MLP neurons of a small language model. Each row is named by its layer, matrix (gate and up: input weights) and neuron, and shows model dimensions 112-175. Each number is 50 + 10 x the weight over its row's rms, rounded and kept within 0 to 99. A neuron's up and down rows have the sign that makes its largest values positive.
After each neuron's rows, "fires after" lists the tokens most often just before its 100 highest values on Wikipedia text that the model never trained on. A number after a token or word is its count.

L4.gate194:76 59 47 67 59 56 64 38 34 25 55 55 50 42 34 37 52 40 51 52 50 53 39 52 50 45 53 59 49 44 62 58 57 56 49 45 49 46 65 35 33 52 43 66 38 57 53 51 54 47 56 42 57 57 47 46 35 56 55 58 62 45 47 44
L4.up194:63 52 49 50 53 57 51 45 58 52 60 44 48 53 45 43 57 49 44 53 66 50 56 38 32 56 53 45 39 45 48 54 44 48 37 53 34 61 70 27 40 49 34 52 59 69 31 46 50 44 47 43 48 52 50 43 44 43 50 35 47 56 47 36
fires after: "-" 19, " (" 14, " U" 12, " \"" 9, " p" 8, " opp" 5

L4.gate62:44 33 46 56 52 49 59 46 61 41 54 58 47 61 44 55 46 61 57 61 52 57 46 58 62 53 57 80 46 55 62 55 54 35 69 47 33 55 55 39 56 60 49 53 40 41 53 48 60 44 40 51 43 45 45 50 63 22 35 51 57 50 41 35
L4.up62:45 70 50 53 52 60 50 66 65 39 58 42 42 37 40 48 37 45 50 52 46 45 42 50 57 60 58 60 55 63 52 38 66 48 35 51 39 44 46 46 59 44 56 49 37 67 41 42 49 37 50 45 41 57 61 50 31 43 62 51 52 37 61 45
fires after: " (" 14, "-" 13, " \"" 8, " God" 8, "\n\n" 5, "ani" 5

L10.gate226:45 53 45 66 48 73 56 48 58 41 63 48 44 34 49 51 56 52 52 60 43 40 71 60 65 49 40 73 41 44 55 45 44 60 42 41 51 64 52 64 42 39 47 51 50 56 49 45 57 40 56 53 60 49 58 51 40 37 58 54 53 56 55 60
L10.up226:54 55 40 69 52 54 56 60 54 39 64 50 56 57 57 45 58 41 48 57 52 44 52 50 63 51 56 46 62 66 48 37 49 49 39 45 31 46 43 41 55 48 51 69 49 48 50 54 62 60 35 29 51 65 66 55 54 37 42 66 33 40 29 49
fires after: "-" 32, " (" 18, " \"" 10, " un" 6

L5.gate249:56 45 44 58 54 36 43 62 50 61 54 57 51 57 45 57 49 24 46 61 47 55 48 41 55 72 68 41 61 45 53 54 52 50 49 40 63 64 55 35 48 58 57 53 57 54 56 42 41 53 56 57 25 65 42 46 41 59 64 37 57 45 54 54
L5.up249:47 49 48 53 55 27 55 47 54 48 39 52 37 67 44 43 40 45 31 55 55 49 25 45 41 65 49 44 52 41 59 52 42 42 61 47 78 47 54 43 36 56 45 37 40 62 39 44 31 52 30 44 53 67 61 60 45 42 63 45 49 59 48 50
fires after: " the" 16, " al" 11, " i" 8, " a" 7, " c" 7, " Se" 6

L5.gate268:35 41 44 59 69 52 67 48 64 54 52 55 60 62 50 53 32 68 60 55 48 57 71 60 60 60 64 57 40 39 52 74 41 51 57 44 41 45 58 37 44 53 31 32 59 46 57 48 70 58 38 38 45 57 51 48 54 57 49 44 61 72 46 60
L5.up268:50 48 46 59 46 61 56 42 63 42 64 44 44 43 39 49 53 40 61 58 50 41 57 64 50 57 57 57 50 39 49 60 29 58 27 57 44 61 55 59 48 54 42 53 64 54 41 58 50 44 28 45 63 30 57 49 45 51 36 30 60 53 65 56
fires after: " for" 26, " and" 22, " with" 18, "." 7, " by" 5

L4.gate139:50 68 46 46 60 53 56 43 66 40 73 46 50 56 36 63 43 46 51 35 46 54 51 57 61 74 52 56 37 56 62 64 45 57 40 47 35 52 49 50 61 45 54 67 44 42 54 43 49 56 54 64 61 60 41 50 52 63 61 40 52 62 52 52
L4.up139:49 58 51 58 61 50 58 61 32 62 41 50 42 63 46 36 48 50 50 61 58 42 43 60 48 33 65 57 59 54 62 35 44 29 61 51 49 41 51 31 58 70 58 28 43 66 36 63 42 51 45 66 39 62 59 50 43 58 54 31 55 58 49 43
fires after: " the" 35, " The" 5, " a" 5, " ph" 5, " in" 4, "-" 4

L2.gate132:74 45 45 56 47 53 49 57 57 50 31 53 61 51 42 46 49 36 49 78 61 32 49 40 55 79 51 52 47 38 56 59 55 59 54 43 51 46 49 42 69 35 55 67 46 48 69 50 39 50 47 38 47 48 45 45 46 41 49 50 65 55 61 52
L2.up132:47 49 50 49 41 37 34 50 42 54 51 53 62 34 38 56 53 55 45 50 48 37 41 51 57 55 44 40 44 53 44 54 53 68 45 49 50 58 46 38 35 35 45 44 52 46 38 47 49 26 38 47 46 66 47 36 43 68 44 24 45 46 34 61
fires after: " the" 24, " a" 12, " A" 8, " U" 4, " f" 4

L6.gate249:63 55 42 78 74 78 49 60 52 30 62 52 50 58 67 40 49 49 49 46 54 46 52 46 56 43 46 58 43 54 76 49 68 41 49 35 50 66 46 40 48 59 54 64 47 52 49 66 64 51 43 57 53 56 57 46 47 64 41 36 71 57 61 43
L6.up249:39 43 41 67 39 54 36 67 43 58 50 61 49 62 62 65 59 59 36 44 43 52 62 56 41 41 48 34 50 51 49 45 48 67 48 42 67 66 56 57 38 52 46 64 54 61 39 52 55 41 46 53 65 41 36 46 43 58 49 42 58 43 47 55
fires after: " U" 25, "-" 18, " Loss" 7, "–" 5

L2.gate312:48 52 41 57 50 62 53 49 53 63 44 51 35 51 31 47 44 55 59 37 45 45 36 29 46 52 61 44 31 60 50 63 51 53 49 38 59 64 56 34 66 48 35 55 44 59 44 64 43 65 54 58 56 70 55 27 45 53 40 43 49 34 48 58
L2.up312:29 56 46 39 52 40 71 37 57 60 70 44 58 49 43 63 44 53 38 37 44 43 57 37 32 56 67 52 38 59 53 54 50 66 41 63 36 53 52 42 72 59 50 59 47 72 52 56 56 52 44 41 49 49 58 48 57 48 34 45 44 34 51 51
fires after: " and" 32, ";" 18, " in" 6, " (" 5, " to" 4

L8.gate137:49 61 50 50 62 41 62 47 52 41 77 54 49 56 68 47 51 38 34 41 48 42 54 56 65 48 60 61 44 57 51 64 57 51 52 61 49 43 57 59 42 54 59 61 38 59 39 47 52 52 46 30 59 54 47 52 43 62 72 41 68 64 45 55
L8.up137:53 54 48 40 52 49 74 34 53 49 54 42 55 59 47 49 48 50 47 41 43 59 63 55 52 42 43 56 43 35 50 61 50 41 67 51 28 50 53 42 41 56 79 52 49 59 41 42 58 45 42 47 69 52 32 42 50 53 63 62 61 45 48 51
fires after: " (" 24, "-" 14, " |" 14, "\n\n" 8, " a" 6

L5.gate148:34 50 46 80 56 56 54 52 48 23 52 49 38 51 40 62 38 50 34 76 40 51 64 60 57 61 45 54 41 61 48 44 25 50 43 37 57 35 62 55 62 58 43 58 50 55 57 51 33 41 48 56 52 47 45 47 64 45 50 54 49 62 57 50
L5.up148:45 54 56 50 53 51 52 42 35 40 28 51 41 42 59 49 54 33 61 43 48 55 41 51 50 48 52 50 52 34 40 56 35 54 45 54 57 34 49 50 47 28 34 42 62 44 42 45 58 42 60 41 54 39 50 51 49 61 42 48 53 49 48 56
fires after: " of" 61, " in" 7, " the" 6

L9.gate221:57 48 49 39 49 33 57 64 68 43 47 45 50 38 44 46 27 41 58 47 45 55 52 54 51 74 55 49 51 39 51 56 60 44 60 44 52 60 59 64 44 35 61 33 82 42 59 54 52 48 57 46 59 43 34 37 37 53 49 46 54 54 51 47
L9.up221:35 64 60 59 53 35 57 59 28 39 35 44 43 44 28 43 32 44 50 43 54 52 40 52 51 54 55 33 48 44 44 63 55 48 60 51 30 50 60 49 55 47 50 43 48 52 53 51 39 53 52 50 73 37 54 46 45 48 44 45 41 56 38 45
fires after: " the" 31, " a" 10, " The" 8, " of" 4, " most" 4, "." 4

L8.gate161:61 44 42 56 31 51 43 49 61 51 53 58 54 76 49 43 49 58 44 72 46 55 41 49 54 47 66 58 64 41 57 72 62 60 40 38 39 58 42 56 37 71 59 39 47 43 37 42 50 38 36 59 54 63 38 42 40 55 36 60 67 43 29 70
L8.up161:67 55 47 51 49 60 69 66 52 31 53 47 46 48 20 52 50 52 63 58 50 44 59 66 49 52 47 46 43 52 54 52 51 44 47 50 58 45 54 62 53 44 51 50 40 56 45 63 53 42 49 56 68 68 45 47 43 51 47 39 52 33 58 47
fires after: " in" 19, "'" 15, " of" 9, " for" 6, "In" 5, " on" 5

L2.gate259:39 50 41 54 57 37 44 60 51 59 49 61 43 49 45 44 47 50 77 61 42 62 39 52 58 52 52 66 43 44 54 65 49 60 72 36 39 41 55 42 35 48 50 42 51 28 45 44 56 49 38 70 48 32 43 44 52 32 47 48 58 64 59 58
L2.up259:46 50 45 43 53 55 73 37 65 56 61 54 42 60 40 49 46 62 39 41 42 51 46 60 49 27 65 72 54 53 52 65 50 37 28 59 50 42 52 28 39 43 60 34 43 56 46 55 62 35 32 72 49 33 64 44 42 61 45 39 58 45 55 50
fires after: "." 98

L9.gate112:59 39 42 44 34 51 58 61 64 40 48 61 50 52 51 59 58 37 30 57 52 48 47 53 69 48 58 59 51 53 43 62 65 45 48 31 50 41 46 37 42 66 50 42 44 58 38 53 46 53 45 65 39 54 40 42 42 58 46 52 61 53 37 59
L9.up112:57 52 50 60 27 58 65 36 61 58 33 49 33 51 17 55 39 51 53 48 53 39 50 56 51 60 56 55 36 41 37 40 44 52 42 47 58 65 52 43 40 43 38 57 53 34 61 60 56 53 41 49 47 60 54 45 39 44 57 41 56 44 40 40
fires after: "\n" 44, "\n\n" 24, "." 22, "\n " 4, ")" 4

L8.gate260:60 39 50 46 47 44 56 56 58 27 45 48 37 44 49 38 62 56 46 48 39 49 51 49 55 57 52 53 49 49 69 53 44 45 56 59 36 46 40 58 55 36 57 64 51 53 55 63 73 39 47 41 49 46 55 47 36 55 55 40 44 67 58 42
L8.up260:40 60 48 63 42 39 48 51 60 33 41 44 43 46 42 37 46 38 54 49 50 46 52 52 58 54 46 56 47 30 58 62 66 56 56 28 32 56 57 49 52 67 60 57 56 55 46 51 40 44 49 57 74 51 59 47 33 45 54 59 59 49 47 48
fires after: " the" 22, " a" 17, " an" 11, "\n\n" 6, "Ind" 4

L8.gate109:59 52 53 47 44 43 56 46 59 58 40 49 56 57 46 47 49 57 49 45 47 49 69 44 59 47 58 55 40 45 46 54 59 61 51 66 50 64 42 45 48 47 30 66 49 56 37 65 69 39 32 59 43 46 42 50 52 43 56 46 60 57 29 50
L8.up109:39 39 57 55 50 51 60 50 67 33 41 47 44 49 51 44 58 43 46 28 56 37 43 51 46 28 49 26 54 55 56 69 45 56 50 61 44 67 49 51 42 64 44 59 39 57 47 44 52 58 35 58 65 40 51 40 56 40 58 64 53 64 48 48
fires after: "s" 44, " Women" 5, "ries" 5

L6.gate81:53 43 57 52 63 68 63 45 67 37 57 40 52 45 43 50 40 63 54 56 49 46 54 48 50 52 55 57 51 72 60 64 52 53 56 49 44 47 51 57 53 49 50 63 32 63 29 44 61 49 44 39 65 48 57 42 45 56 59 32 59 54 42 58
L6.up81:47 60 41 61 50 58 41 66 38 46 39 55 49 56 39 54 55 55 52 55 43 56 34 62 53 49 36 69 53 57 39 47 46 50 49 31 50 42 49 64 59 51 46 46 37 52 33 39 49 48 58 59 33 38 39 47 73 49 35 57 48 45 46 58
fires after: " \"" 29, " (" 10, "-" 7, " Got" 7, " Hi" 5, " in" 4

L10.gate185:52 47 51 58 38 40 54 79 51 55 44 43 69 47 55 35 47 55 53 47 54 43 41 52 61 58 54 39 50 57 68 63 41 49 46 43 37 65 51 51 53 52 44 46 36 46 68 62 25 43 52 61 42 53 63 48 49 57 45 45 57 57 40 51
L10.up185:35 67 45 45 41 53 63 44 37 57 37 56 65 67 33 55 32 47 34 34 46 56 38 58 52 43 42 62 43 42 44 61 54 50 22 37 53 59 51 51 34 51 64 44 53 54 57 68 53 56 51 56 42 52 62 42 69 67 49 53 57 42 44 49
fires after: "\n" 35, " Ph" 9, "\n\n" 8

L8.gate98:51 47 43 41 61 51 57 44 41 39 52 59 54 35 47 49 44 39 47 53 39 70 23 52 49 43 54 59 53 46 53 71 51 67 51 52 54 45 55 55 43 49 52 70 53 49 40 40 62 48 47 51 72 55 37 56 59 52 54 50 42 68 44 62
L8.up98:59 48 62 52 50 52 77 43 58 38 53 46 56 47 42 45 28 48 58 59 54 61 60 35 68 63 33 43 35 34 66 31 49 49 55 56 30 58 36 40 46 57 47 67 40 59 34 49 53 48 48 45 47 53 50 63 53 45 39 65 62 50 50 24
fires after: " (" 34, " in" 29, "," 19, "\n\n" 6, "Ind" 5, " of" 5

L5.gate163:41 40 54 61 59 40 51 61 69 42 56 53 40 53 50 47 44 33 43 61 57 67 62 71 52 45 66 45 68 41 65 57 39 48 48 39 42 72 50 55 46 61 63 45 33 47 44 52 48 52 51 48 52 55 46 60 54 68 34 32 65 76 68 49
L5.up163:72 33 47 57 67 59 36 53 59 41 62 49 48 36 66 53 58 32 49 62 49 49 55 55 56 57 40 49 56 46 67 53 40 65 63 46 63 52 52 61 34 46 48 57 57 48 28 43 63 54 58 35 32 67 40 55 44 43 44 35 50 43 60 54
fires after: "–" 39, "-" 34, "'" 20

L5.gate36:46 45 40 65 56 51 70 55 50 63 48 57 22 62 36 44 46 75 48 42 27 52 63 41 76 67 57 52 47 53 46 56 43 66 44 35 60 55 68 29 44 31 42 73 44 62 41 57 43 42 43 42 45 49 53 32 51 45 41 45 52 42 60 72
L5.up36:59 50 48 66 43 65 55 33 62 55 53 49 51 44 43 39 41 42 64 57 44 59 44 52 42 47 49 45 68 43 65 36 65 56 48 40 60 42 39 47 40 38 60 45 43 57 55 47 48 41 47 43 71 53 58 57 56 53 38 60 56 35 68 53
fires after: "," 43, " ph" 8, " Z" 7, " when" 7, " Br" 4

L8.gate262:63 55 48 55 56 47 36 44 69 34 77 55 69 43 57 40 55 35 46 52 47 44 57 35 47 42 55 49 38 53 53 51 61 46 50 49 48 48 50 50 61 50 40 56 35 52 50 69 55 46 54 28 57 38 53 54 40 37 51 49 73 74 67 45
L8.up262:60 45 40 36 51 57 58 45 48 35 51 55 51 44 45 41 58 35 56 21 41 51 65 64 42 38 49 45 31 30 55 47 55 48 44 60 54 57 32 57 58 58 33 30 59 41 69 62 46 56 62 78 39 28 57 48 60 56 73 63 46 47 57 32
fires after: " |" 43, " 0" 16, "/" 10, " number" 5, " Goals" 4

L8.gate151:47 37 49 49 51 45 75 59 56 43 45 63 55 47 31 38 44 66 53 49 48 54 48 59 66 34 53 55 32 38 77 39 52 65 47 45 49 51 64 53 44 54 50 59 26 54 32 71 53 45 48 60 44 32 43 65 48 42 35 58 50 48 59 44
L8.up151:51 43 47 40 69 44 52 43 47 53 53 41 45 48 53 71 58 44 44 42 51 55 56 39 45 29 54 49 43 49 40 55 51 72 55 47 44 61 48 39 50 58 38 67 62 49 58 27 50 35 56 62 61 44 69 46 59 46 27 49 49 40 55 43
fires after: " Q" 23, " R" 15, "V" 12, " Bu" 8, "R" 7, " Br" 5

L8.gate284:44 63 42 49 64 56 50 51 52 49 55 50 42 49 65 36 37 50 51 62 45 44 62 49 47 60 50 48 60 33 49 63 50 59 62 59 35 61 52 44 31 72 52 48 47 43 41 65 59 48 42 61 63 46 56 50 45 50 41 31 67 64 47 74
L8.up284:59 44 47 59 55 58 59 58 45 57 59 54 42 48 60 60 54 58 52 40 51 57 50 44 57 47 41 58 49 39 48 62 59 48 57 52 51 27 51 37 36 56 63 60 49 57 43 47 51 50 42 51 65 49 53 49 42 62 57 32 58 34 48 66
fires after: " (" 37, " and" 18, "," 4, "-" 4

L6.gate128:69 38 55 42 59 46 61 47 52 48 52 56 55 43 55 56 46 49 53 31 44 47 56 66 44 46 57 64 40 40 52 65 42 61 45 68 33 64 54 25 53 65 54 46 47 46 38 62 59 38 29 62 53 43 55 46 47 62 49 50 47 58 43 44
L6.up128:56 42 48 57 59 45 36 42 38 47 55 45 43 36 42 50 53 48 48 40 48 52 58 35 42 68 55 61 44 55 48 65 47 48 42 60 49 67 52 53 57 56 47 77 44 58 45 59 59 58 29 33 59 49 57 47 52 53 50 43 55 55 38 61
fires after: " is" 60, "," 15, " was" 7, ")" 4

L5.gate193:55 38 43 55 33 50 48 55 45 34 63 61 45 47 42 34 61 43 45 40 45 35 53 50 52 65 44 44 45 50 53 43 62 53 68 28 53 51 47 68 59 59 42 33 40 52 45 56 56 49 42 41 58 67 47 46 53 47 68 67 62 44 35 44
L5.up193:62 55 58 50 39 53 51 38 38 70 55 45 56 55 60 66 42 54 48 53 48 37 47 37 36 52 48 32 60 48 53 50 71 50 42 63 56 48 35 56 68 40 48 37 54 50 53 40 44 46 59 57 45 36 48 53 45 50 72 55 40 59 59 44
fires after: " Date" 14, " on" 10, " Minister" 8, " Battle" 8, "On" 5, " anti" 5

L6.gate121:49 54 45 55 22 41 51 64 55 41 44 56 54 54 49 44 55 54 59 39 44 31 40 36 77 56 55 35 61 44 60 63 40 61 39 37 45 61 51 52 31 44 49 29 49 45 44 47 47 50 33 59 53 56 40 30 53 44 57 44 54 51 51 69
L6.up121:39 36 55 37 33 39 47 68 62 43 43 32 70 46 45 40 63 44 52 42 51 34 31 32 58 36 53 29 68 41 51 58 54 43 51 31 38 42 46 60 35 48 47 45 35 49 50 38 46 59 50 47 51 71 38 58 68 46 48 39 26 43 49 55
fires after: " the" 19, " non" 12, " anti" 8, " post" 8, " a" 4, "In" 4

L2.gate242:49 59 43 67 50 64 57 50 57 39 65 63 38 36 46 47 49 40 57 61 50 44 59 56 73 74 60 59 43 35 40 62 64 60 61 46 54 54 51 55 55 67 63 53 47 53 33 56 62 54 61 66 43 53 42 42 41 50 63 51 60 55 47 58
L2.up242:35 78 47 55 67 60 50 50 55 39 66 56 56 24 53 42 49 23 40 53 48 39 66 60 50 74 47 45 60 33 37 51 65 52 62 43 38 57 51 56 48 56 62 62 42 63 35 55 61 48 60 59 37 52 58 51 65 52 45 42 46 57 61 42
fires after: "|" 26, " (" 23, "\n" 16, "\n\n" 12, " \"" 7

L8.gate258:53 39 37 60 43 70 59 64 45 59 73 60 70 51 43 34 63 52 43 61 49 37 39 47 45 62 62 60 36 51 56 48 46 44 44 33 53 39 57 54 56 62 51 54 43 49 51 65 33 42 58 50 45 34 44 49 46 51 54 32 54 48 66 61
L8.up258:45 56 51 46 33 54 42 43 50 75 59 41 56 66 60 61 60 54 45 55 48 42 56 44 50 47 34 55 52 48 42 44 55 58 64 61 51 49 35 50 54 66 57 42 57 47 39 35 29 44 65 58 40 26 66 60 50 41 36 53 38 57 50 58
fires after: "," 57, "–" 11, " Or" 4

L6.gate213:47 39 46 55 44 43 55 53 40 46 54 52 49 54 37 57 31 49 52 47 36 54 46 54 60 69 78 51 38 48 44 53 48 56 46 47 71 36 57 60 56 64 57 60 69 55 49 48 60 57 54 40 56 48 36 45 70 19 68 49 50 49 40 54
L6.up213:58 34 49 60 42 44 59 67 49 45 59 55 44 55 52 43 43 69 52 66 49 45 63 44 59 46 48 41 51 58 71 45 62 53 39 54 57 71 31 54 47 51 52 53 43 43 58 52 50 55 44 64 49 32 52 49 60 34 42 42 65 38 46 45
fires after: "," 22, " to" 18, " and" 16, " of" 6

L8.gate180:45 66 53 48 55 41 48 77 38 43 48 50 48 40 32 37 50 38 48 50 42 45 36 54 50 53 49 39 56 36 57 57 50 58 50 40 42 54 51 51 42 35 51 38 50 60 61 54 32 31 60 59 51 54 54 51 40 59 58 54 57 55 52 51
L8.up180:35 53 40 52 31 64 47 76 46 52 41 37 69 52 44 41 65 55 64 49 57 30 48 65 49 37 60 37 55 39 54 50 58 68 47 46 47 48 58 53 70 36 36 57 45 45 51 66 24 43 57 53 64 53 54 56 49 61 44 38 48 50 39 51
fires after: " the" 47, "mo" 6, " a" 5

L8.gate183:47 39 58 51 67 48 61 47 60 33 50 48 37 60 42 55 33 60 58 42 46 61 45 78 53 53 47 58 45 40 63 36 49 49 46 49 33 49 47 38 59 50 51 63 36 52 40 55 65 48 40 51 49 51 37 44 59 47 46 43 57 42 46 45
L8.up183:51 45 51 47 48 61 66 43 72 39 44 48 43 53 64 39 45 35 44 45 58 47 86 40 68 44 65 51 61 57 47 57 44 77 58 47 41 48 40 34 55 60 50 49 44 59 43 54 69 51 33 44 51 53 56 50 34 34 51 42 49 45 55 48
fires after: "." 22, "," 22, " |" 8, " was" 5, " to" 4

L2.gate263:63 64 41 54 51 47 52 55 45 45 37 50 52 46 32 49 51 57 61 41 43 54 40 43 52 39 62 64 51 58 49 65 43 57 58 46 54 49 63 44 35 29 58 42 52 43 38 68 53 30 32 48 54 42 37 45 52 35 61 43 55 42 55 47
L2.up263:54 54 45 47 44 37 63 52 44 56 49 43 56 32 46 48 42 65 60 48 54 40 49 59 48 40 59 64 48 35 55 46 52 34 61 57 32 41 64 46 32 35 63 53 77 61 61 50 65 31 52 52 37 56 55 53 57 55 34 48 53 76 39 57
fires after: "." 68

L4.gate179:29 43 47 65 46 64 42 57 37 39 50 54 53 28 51 49 43 37 54 60 48 57 52 66 49 63 59 64 30 34 49 51 48 49 50 41 56 31 47 59 60 64 54 51 61 53 63 50 72 56 40 40 60 56 44 48 48 62 49 32 52 38 69 69
L4.up179:52 55 49 44 40 55 54 37 69 70 55 49 46 41 39 63 55 57 44 46 50 47 58 46 65 41 69 42 41 44 48 40 47 46 32 55 51 69 47 63 57 59 53 47 29 59 50 45 46 40 47 41 48 58 42 49 49 33 59 42 42 40 71 52
fires after: " such" 34, "," 10, "s" 9, " said" 5, " referred" 4

L6.gate134:43 37 51 57 42 42 70 57 64 62 50 53 60 50 49 65 44 62 55 72 48 62 56 61 64 41 55 62 39 54 49 46 35 54 43 45 58 41 48 63 55 45 46 45 59 54 62 42 49 53 34 53 34 35 57 42 51 48 67 62 33 62 64 47
L6.up134:49 27 51 57 20 52 58 52 53 54 42 48 43 51 53 42 40 64 55 54 42 47 58 54 48 70 57 32 37 40 37 64 65 45 53 33 33 30 40 51 50 50 46 58 54 31 54 42 59 37 45 40 54 42 44 43 43 49 43 63 57 61 41 55
fires after: " United" 40, "J" 6, " Jean" 4, " Jer" 4

L8.gate263:38 47 50 42 51 54 38 68 68 40 63 57 70 42 56 33 57 25 30 41 50 47 55 62 45 43 59 36 61 54 60 59 50 48 52 50 61 63 54 66 37 47 46 70 44 58 46 59 66 48 42 43 46 54 50 54 36 45 57 33 46 39 80 42
L8.up263:67 47 58 50 59 36 31 46 50 51 61 43 37 58 51 39 60 44 33 47 49 59 46 48 43 26 47 56 56 54 53 52 37 36 50 42 47 58 56 37 34 58 58 46 37 60 66 53 45 60 52 48 59 36 48 59 61 66 25 40 49 54 50 58
fires after: "-" 46, " Top" 5, " ind" 5, " Area" 4, " Time" 4

L4.gate259:51 47 51 57 61 62 51 35 54 46 66 55 42 52 61 31 42 59 51 50 45 46 68 38 52 58 48 57 31 41 45 61 56 69 49 57 55 49 51 50 48 52 48 55 44 65 45 68 53 29 53 42 65 61 57 42 38 59 55 56 70 50 61 48
L4.up259:83 35 52 48 54 46 48 39 52 40 45 50 59 48 72 61 48 52 45 29 44 73 58 35 44 44 51 55 55 35 64 42 71 58 81 43 44 58 53 55 28 65 53 68 40 40 24 54 53 55 42 48 65 43 47 52 52 50 50 35 41 51 42 32
fires after: " was" 22, " has" 8, " He" 8, " It" 6, " is" 6

L5.gate155:46 58 42 61 48 39 48 54 42 38 51 58 46 29 50 50 44 53 60 44 48 41 59 43 50 42 55 64 48 51 52 51 33 56 58 62 53 52 62 36 33 71 46 54 35 60 39 60 52 41 57 47 58 38 58 50 40 38 64 30 59 54 66 50
L5.up155:44 46 50 53 45 65 71 42 55 44 54 55 59 42 45 31 53 42 40 60 50 47 56 43 65 44 47 60 48 53 50 50 42 62 53 52 42 47 40 45 57 59 67 29 59 58 47 36 55 57 52 58 35 58 61 54 64 43 46 46 40 43 41 67
fires after: "." 36, "\n\n" 11, "," 8, "\n" 6, " According" 5

L2.gate142:40 57 39 59 47 77 64 36 56 44 55 54 33 49 41 53 38 49 48 54 48 44 78 42 41 62 57 60 42 44 46 52 59 64 52 38 58 49 59 60 57 45 43 50 59 71 28 41 57 54 65 70 62 57 66 33 45 80 50 32 59 43 47 65
L2.up142:56 57 51 55 43 52 36 61 51 64 63 56 57 35 60 65 38 47 46 41 55 44 49 53 59 48 59 50 68 81 60 76 62 37 37 50 48 36 53 34 49 47 49 54 60 47 37 42 41 52 43 54 51 49 58 56 41 54 57 37 51 57 41 51
fires after: " (" 22, " [" 9, " as" 8, " \"" 6, " in" 6

L8.gate136:43 46 53 43 65 56 63 58 66 41 63 47 45 51 54 33 54 42 48 52 42 32 39 47 51 45 44 65 46 34 74 51 46 43 48 51 62 46 54 44 36 55 56 60 47 52 43 50 62 33 52 33 42 39 53 59 54 43 47 19 47 58 53 35
L8.up136:49 43 57 36 55 65 57 50 52 58 58 45 54 48 64 42 54 40 42 52 50 40 52 46 43 60 52 50 58 32 57 50 53 44 45 77 51 53 48 47 32 40 55 62 71 54 25 40 66 55 49 28 58 43 42 62 57 47 53 37 57 72 63 51
fires after: "-" 30, "–" 17, " are" 6, " cor" 5, " rec" 4

L2.gate47:51 50 35 70 57 49 53 43 53 50 44 57 26 42 45 33 59 58 56 58 28 51 45 43 61 66 57 39 32 31 37 59 46 43 60 25 38 56 55 45 53 44 44 56 48 61 62 46 37 50 53 51 61 47 43 30 45 44 38 50 57 38 64 43
L2.up47:48 68 49 62 59 48 67 40 46 38 45 40 62 30 54 34 45 59 51 42 50 45 40 59 40 50 49 37 52 38 28 47 38 45 59 58 40 41 41 52 52 52 52 67 58 68 46 43 46 56 47 45 72 47 43 48 33 53 40 53 47 42 65 45
fires after: " New" 26, " the" 19, " in" 5, " of" 4, " West" 4, " Western" 4

L5.gate58:61 46 38 68 34 66 56 38 50 37 62 55 41 54 32 48 45 62 49 57 44 46 48 51 51 49 50 69 55 45 51 57 38 41 56 42 34 30 63 35 44 46 30 50 41 53 44 57 55 35 41 35 45 62 53 36 63 47 37 40 50 51 25 60
L5.up58:50 50 44 58 39 82 28 54 61 49 57 55 41 40 49 25 43 42 42 56 45 45 54 68 48 36 50 55 57 64 42 37 42 41 36 35 47 49 52 51 54 40 30 43 42 64 49 52 56 45 45 43 42 54 67 42 56 41 39 55 54 63 50 59
fires after: "-" 28, " (" 13, " \"" 9, "." 5, " in" 4, " '" 4

L5.gate213:51 54 36 54 63 48 51 46 62 41 49 62 47 34 30 40 47 39 45 44 40 38 53 50 52 54 47 51 44 59 49 50 45 51 46 54 48 53 45 67 49 40 43 32 39 65 43 63 65 54 56 70 50 70 56 37 35 61 63 52 55 57 52 49
L5.up213:58 52 46 45 56 51 59 70 44 50 44 52 40 63 66 57 54 43 46 39 58 61 65 35 65 47 39 32 40 55 76 41 54 41 40 34 50 48 33 52 52 38 45 40 32 62 40 59 45 62 50 58 63 54 46 50 61 45 46 58 53 47 54 51
fires after: " on" 24, " Date" 13, "On" 12, " Que" 7, " On" 5

L9.gate59:58 44 49 66 33 50 56 40 30 48 56 51 50 45 31 42 33 44 57 36 54 53 66 36 60 51 58 58 26 59 53 54 60 47 47 53 36 43 64 46 62 37 43 38 49 48 72 33 54 57 40 59 48 40 45 63 38 49 43 40 52 41 34 63
L9.up59:39 34 70 69 49 37 50 30 57 51 62 39 48 39 58 55 34 43 51 43 55 50 42 47 53 39 41 50 44 51 36 55 65 58 52 65 44 34 52 61 55 48 50 43 39 37 53 30 66 67 25 47 57 55 53 63 35 49 56 54 69 57 42 44
fires after: " |" 48, "|" 9, "um" 5, "\"" 5, "s" 5, " that" 5